config = dict(
    num_hidden_layers=20,
    hidden_size=256,
    num_attention_heads=4,
    num_key_value_heads=2,
    head_dim=64,
    intermediate_size=1024,
    vocab_size=32768,
    hidden_act='swiglu',
    norm='rmsnorm',
    norm_place='pre',
    norm_eps=1e-05,
    positions='rope',
    rope_theta=10000.0,
    rope_fraction=1.0,
    qk_norm=True,
    attn_scale=0.125,
    bias='none',
    tie_word_embeddings=False,
    parallel_block=False,
    init='normal',
    init_std_qkv=0.0372,
    init_std_o=0.00589,
    init_std_up=0.0372,
    init_std_down=0.00294,
    init_out_by_depth=True,
    optimizer='muon_variant',
    learning_rate=0.0106,
    beta1=0.9,
    weight_decay=0.011,
    lr_head=0.0083,
    warmup_steps=0,
    schedule='wsd',
    decay_fraction=0.604,
    decay_shape='linear',
    final_lr_fraction=0.02,
    batch_tokens=65536,
    max_seq_len=512,
    doc_mask=True,
    train_tokens=624400000,
    max_steps=9528,
    dataset='wikipedia_en',
)
MLP neurons of a small language model. Each row is named by its layer, matrix (gate and up: input weights) and neuron, and shows model dimensions 48-175. Each number is 500 + 50 x the weight over its row's rms, rounded and kept within 0 to 999. Numbers have three digits each. A neuron's up and down rows have the sign that makes its largest values positive.
Before each neuron's rows, "fires on" lists the tokens most often at its 100 highest values on Wikipedia text that the model never trained on; "fires after" lists the tokens most often just before its 100 highest values on Wikipedia text that the model never trained on.

fires on: "8", "7", "9", "1", "5", "4"
fires after: "9", "8", " the"
L5.gate785:512547463582538496561521532439531524488470510428576506617567413481586473491607529468482584492521456536525509529450412481476531485480523503433537538486641477572481537531499549480504639457485531520497481466540437429577555542459471544497457416504489469496489520471499475564457548361426528454518438454489528459566439578411502539520563476458542481446470490478478507560443497502477436454498
L5.up785:536536505525539500454483462462532580467466404469489478435481486587450492506540469473481521519485572508557440508532436489546473532601376545420449531559541525450518389578468489384539531470483553521566568512561504535516606451570501562520460505451468501573460464517451403485501506480536509478480482536512522480508580492466481515515506642593458455413508492585427503520415522527526528535466

fires on: "8", "9", "7", "6", "1", "-"
fires after: "9", "0"
L3.gate642:541450521469432513463419506457508518542475455469544511494523590429543559458456469552484510488530571410458431548597506533367460458462540466531524578437432563476463429534461587495485500477575515459552492519461518455497527528547390517537417489411495464533499490472485526557429480429513595435493506491483509489490460556543462596487441456526429553416571517579485450453454442437506467456509
L3.up642:440381509370494528516523493472551442443455497454470581586547578470506537509382452599514477480484466389447466578498475501464466458473552557521456489519417517504471512534498578484554539432535478463506499507408463503561501489551431511513475471517492461508446526439404483508422470464479550508459493408485417467518536528457505502577483574472440539430507532612504542440440462510494484425570

fires on: "9", "1", "8", "0"
fires after: "1", "9", "0", " "
L7.gate275:344556510498489539390489516500485488555578530426442465538460577543524453482449464524580562504574528547375464620502523451468504490564547465505559526515515541479439463509409465471550492512436581470501493495456572442522469557492440500564460493543526484474494560532415393460452542512507484591494639602524463426507548453476532540511460474456470552583503468533479565520513463481487476530487
L7.up275:480574448468416450464554568478436443525530507465398454426444486472523461381475535477504517491547465539523572473535459490506559515563568462534549549506552486540476533464417560502514468461471497543560497510491510520476500523482461452624520452544446441418506474467502409538455531474481586474501490561486376508514531470517524521547600615533398442414563503457513451482519509443565449479455

fires on: "4", "1", " came", "3", "5", "2"
fires after: " ", " in"
L14.gate693:501519479436482514445459559558593542548503509478525552452583539503527460538490523360490467563536531536445565506550481441539482497448425496536488443420518549508442567547487407476437497524482513599557419476530450471514469425506546448492437514561468541624552422467451529466524541461410604475496426481547450500523534515471352529543441580564557658441576532523397483409491554590492445524476
L14.up693:584423437447538510474479467475584425467510446442544481577430447411538508541466409424461511606607553482435509529450539548529466509492497406485535511497467602559497581452455416461472526505562514488525398533487450483402505525482461449507449506525491489584541463449476453540552503420513477605504477534516460461533487482561490515574443471525512574392602475356417552505540518514506474534501

fires on: "9", "0", "1"
fires after: "1", "2", "0", "9"
L9.gate707:470461517560544520562506480460598507515519552414515537499519568481527519530540586543458520511410458524510541566510509434546505569491494477461534445610554466492414483530502527417482593533485524472464517558481549461531478489485505459542493539518642490515510560475584519481536442515502451518502478457467579529404531473464495471535472367548460593460445442580527402507505424544485483480527
L9.up707:513444501417539396473498446477565475510520436537479569489424510427441446599516463535444506553517555507453539494537554541500548525509484506606524471528540473477400514593439505459522503491581503508504462427433567458405501460552356467548513533514542503479534454435532566504498486571443531499481456532504536588501541555496553518503451497403514505513467442559463504493465492473490597462502

fires on: "3", "4", "5", "2", "6"
fires after: " ", "2", "1", "9", "0", "4"
L12.gate262:530488467483381542544421492464518499513552664467516580486525518443527519440503539532541498547414577453514502506514368473481525598494583493412512589457544482497453442438499548570460527463575519418432497482455549641518544466539407487558520502525565521494571446472554456443556524433540495426411463521510466481458510551569436585621507552490578462465478469520511429508470442491428408435513
L12.up262:469539491530582525558351511416531485475426542462468536488508471531542517560494524615487445426414464459602607408475477493534485540460414487469580508527541531453484513458542475507517574524423484482481457505576502624526575483513465475504609477534438560537496541408463498516504554561562533444453487444544461468527509456508532431559394563512522525429461566530488550549488587535525451528425

fires on: " |", ";", "|", " /"
fires after: "0", "2", "1", "5", "4", "\n"
L3.gate449:478479497467630492635480541503538461472466526451517466596518588574423470515524518487502490598544555513451496578572548465459508470480563549456481533428529571451564534567447455499604486503527494502565490395447548415539565507419487504429479583394422473438501405502496468457493494491513494423470481552499465497504474493516475541444534529531420443375545485435539477514472452539523526460450
L3.up449:498462446488485573479536521477485470475523427451554489596432532443516530495539466432474500546524531429444483488458549487486351407471465504590443468463532477532449434518493477467516465438531513483464464462549483427495536508546509498541446427541467521433462655484436469557480523476447493533565466420601535495431512432499460403445487399505499448390550482544511513504605560408532591496400

fires on: "4", "6", "2", "5", "8", "0"
fires after: "."
L7.gate904:495519532500561600589429487551530489514541490515443441458496498490441474502439615449563527524478504529574561575537474484501557520455556585566502506551501399441509471534447609596512570431492550451500447577458567488500470458494491424474576511552512478452552478532476440445517500488507399391469483508440539422465472413521508555538469431518400548521502538443560467533511361557460547453509
L7.up904:490427433468550505546480455442529497496461516486552462555524471519470570540539440524478402410454537594498504467474447463470534480559500503573519490529453547494524497500495495438524506558405482518478541483498615519556478552408476403553483495537473367558587482490432445466595500478447469553475553424515546505485599469422459457421414498459498515522429487417525565510495556430500526580472

fires on: " ", "1", "2"
fires after: " ", " August", " June", " July", " November", "2"
L12.gate919:405470505483469536588524627504557502423422489590500462424414524498475452488542510529531478469428466554544475555515559423530496501512480493453448456523480494519441608392522528494486507556491457397470510549466521484484481385488474496626500516496552510496486529511393523465451474431512549581462595542543450559454519527458588629437522494530523404503508339490512470598482484486473449385472
L12.up919:437538433425539496527420505503494519513474449433515485389472516586564551522560484429564521545496459516537452527527648519495498535533621521514574499487492479503523610495486411479474474575465434423442424450443592584573470406475497477522541461493512533607567442472524417606532383406495524501495451487498466519525551399521466574515480497483430422456458515447489465501531519452523527417582

fires on: "1", " age", "4", " of", "6"
fires after: " ", " age", " a", " ("
L12.gate36:519497430417521473578532472494569436518502526480606550536428492510423458473488441463490442480476429569511569549490493573391425465506517482464571484465372523594523473555588505515438463553445510568478529436412511521508555530485460472507512550469424498470594458453483559487525553543476551457564509588518572398538547483541579549414496541551608535550509518520542544585556500520522474502505
L12.up36:398544452529548527468530462511504450520446492575418590512479431522555460430560510516474464418522536514522540448430526455544510526391533558509455538567454452571584422453548450530560444469409503517481491528502499576522535542472620550435463491559481494576497611442509472552572360431477537464468437506531456492505450521453444621401411499473533532528542516494530472515439489533595430513502

fires on: " ", "1"
fires after: " |", " ", "."
L9.gate200:571442520554492497591495524650493552548493554522464493544509467433440574481512516413455486539443522471589541521486508441456522393475470520600517509495534507483519557502470524392506464566482537612516471549527449607467496484577521532559458467559478599467543513559477486486555473489479544525452506520534464429512496552481490479561477512555522586495436408461501495469456440496480370500493
L9.up200:502536514505456531476373502483584399473491497458530492482463513470522488540487522488510439469639549458376552561460384457474481543472496520506514475518445496651496500521512511566568458401522416514558445495439503420484530469539498487505475527506461498547548481509545477536562526416550471530464516491514570558528601527556470521501481589537629482499498549615525550427444485482437498627511

fires on: "3", "9", "1", "7", "5", "8"
fires after: "8", "9", "0", "6", "."
L5.gate444:487429562491553504454581529446584440418479540615579488471516525505529554650469480502329481527490429484490525484613448521522431571494571501509507461532566567466489418559584538384500455465443498532532515523512473540480510562493593472473478518449490452540429510480477533478492506535512417565464651511448436571484503622465521524539513551573515566519593487511544421529491481470429554502513
L5.up444:611544553618546574473537441410547492550474496594642472562453391468457528592459445434486440525473512472481576494579461505487427523514519540434513464554539538515447483489482553527505567461455485521520578492450535538477368459491377464540458557546458513428513643464461440447446524507513496448458540512525585543511515539488586467530502553621492500409490501498530521464556500499451511599522

fires on: "0", "3", "6"
fires after: "0", "8", "5", "1", "2", "7"
L2.gate32:422463454578407473458553548561528449500549396574508511414442454487434558482521516550462522515436475588507428582494549474498479439508433529528505573537479559608584558515431480523568471383530499407531518477486489579518592501501491510521454435540508556594531527509547414493477484492514497450514428436544518568461531523526571431539645571539475451518489574475545488466555502459591559465454
L2.up32:508455523571434516418416517548490501482578507498479458481419490484470548566480495563521513473461517564559503482562480533472493514522570473487485617542456565486545459478530497585403594492505425494478573509438526513549523527425595491583449447556468594625448595458486450458487476406557431430508410487468503466513521447564453463491580618591577470513509470507530482480480529554559526538536

fires on: "4", "2", "1", "3", "8", "5"
fires after: " ", "′", " (", "2"
L7.gate373:444495509471472439512566576468506461590541541476476500499500517449510542617525507479461451500547413549545425597417414520459486554507500434515550452517488634456495460448516496621489492531470527437535441498479530446532545476519514426496439523595465449474608476477475494524524560574544554490558429552519487500577467414458542582541446507417511433444473474571492511497573518454467478321492
L7.up373:491438535601583457529433568498544552475431427487513500491412438472528468468558445522422491526432439501545483512481510542544489493433463619397471460507600480477507482438441485504535530446472513408517500526492561578598533550444487492597429497485431571590488547496364427500505417447557497525491413521408556532463439493451475572559410428504464478526449564446476529529513506508557519469567

fires on: "0", "-", "8", "3", " million", "9"
fires after: "0", "2", "6", "8", "4", "1"
L7.gate746:502506482518509484486518493463518475497490500509450522509479533533445490495439460491461481555502497502505494556511544431516441419487550552526503515379477476579526515598500526495432499561456552500494539458435556517458467445410487437467423544406545515536523473483523498490572416485393422516475414596505477599523463607530388434454555524531525530599373580420408394473500519543497551513456
L7.up746:460413511532511476549496588528464468529332455503484430434540470469413501516479556453466462559564449489486381428488499462490478458496569502491477494470490539454571536499508464463459524510461409529475457604509460467609514484490519567473468539580558453532501474469463500540516488457553429490552517581562538491495603485430532435640614403485453521514531532440471516525490479476530566436455

fires on: "1", "2", "8", "9", " out"
fires after: "0", "9"
L5.gate420:442522519451460466500385397479618445506532577506430483467526524446555522457459478506535449560529496467598560466466374519534465493508457433425523478498490477540464517547538479448477505508392533439381412568529488636526489444509469526409567414529454481557531494522519391548491508558498576445508513476494500538515535479475459492554558481458545421505504511593570442434594494407558527543509
L5.up420:515456422509515465559446466553586383537466444438537505513403527395513445493483502598462546395451467414454507450495612497468437469510552561473530465474463430542418508543562467393511439526532586559456422538471525497454439431460481449520459508459480586556486469440472593510482399516548455572579554561488497510513465498419550478529489557508525495478522435507428528502435441473524541528549

fires on: "9", "–", "8", "1", "3"
fires after: "9", "6", "1", "0", " ", ":"
L12.gate118:480505564528512431528525623496511448483501461478534582525534471492451424427487479555484429537437527399414435476469473509465490509469531448609477494474449436410419444511460443599472573574471487595445529500559536631539568468502601501533482485463459462517523543526561431625482428486442546414479483404485566429486598490497525567586496516488464444515477409485513553534540404463543495485538
L12.up118:556564455598546426564464454572527458489492435462532520445513483476564530609524573451422442426524431514451515494469413548485436595470472513438465484501502486532477475523514455489411472480455513596574473519503426479492510530459537437526498589534430515496513456486423544492468474526562586530531576440518492537497453529467495580467534492458562449505498491555491553455489449611422515469486

fires on: "0", "1", "aps", "2", "5"
fires after: "0", "3", " enc", "1", "2", "5"
L9.gate433:482557451547564409442533508486479515522414385496531503596487449439522496439553465549518575564526555537345496477523423488560467618481504505514457510534467493503476581520497591478484434557517487494422470541475493588512481518420511445499522594444470514480428493533540463495451579571482541545467543455492516476541438456517493630537520489566616391493527523447425504552478480498566503449487
L9.up433:528447491554610602480517388557575566487548548511468461440510394506518560466428514575573516546519555475471440536526475416464492498484606498598527524484497473533546496439502594533464437485509508435450485477582548559439558458471431522614440507621573563497450472491516506468555464479475543517493469445598596560571528495480499476485557522412382467468457526504569455536494497525451413448436

fires on: "2", "3", "7", "4", "8", "6"
fires after: " ", "1", "2"
L12.gate886:495550509509551479386538529466492493471519504463492430535436507500447577518432517500544566481406424549507480527625397445454486452400392461493529545441512448502457468496559570489432465489527600477450551564443612589434502553526502499497545458473500429489481492443406449508484503490554527524548535487489551449406548454435431519452557482515535494458475480457533529557427521530482489449391
L12.up886:514526551505392538539448498457469420522458540540492523506523564464487658452481541531478442512445491513545565524552466464460541494525612457585479508470465537554490496421503592505513510527437547456506568485448510574593567461499429544436413522498498508565486542462487451400471510467523500520450441515501565481620612442514489563526635585612541505403513578496476525487401525490446501423560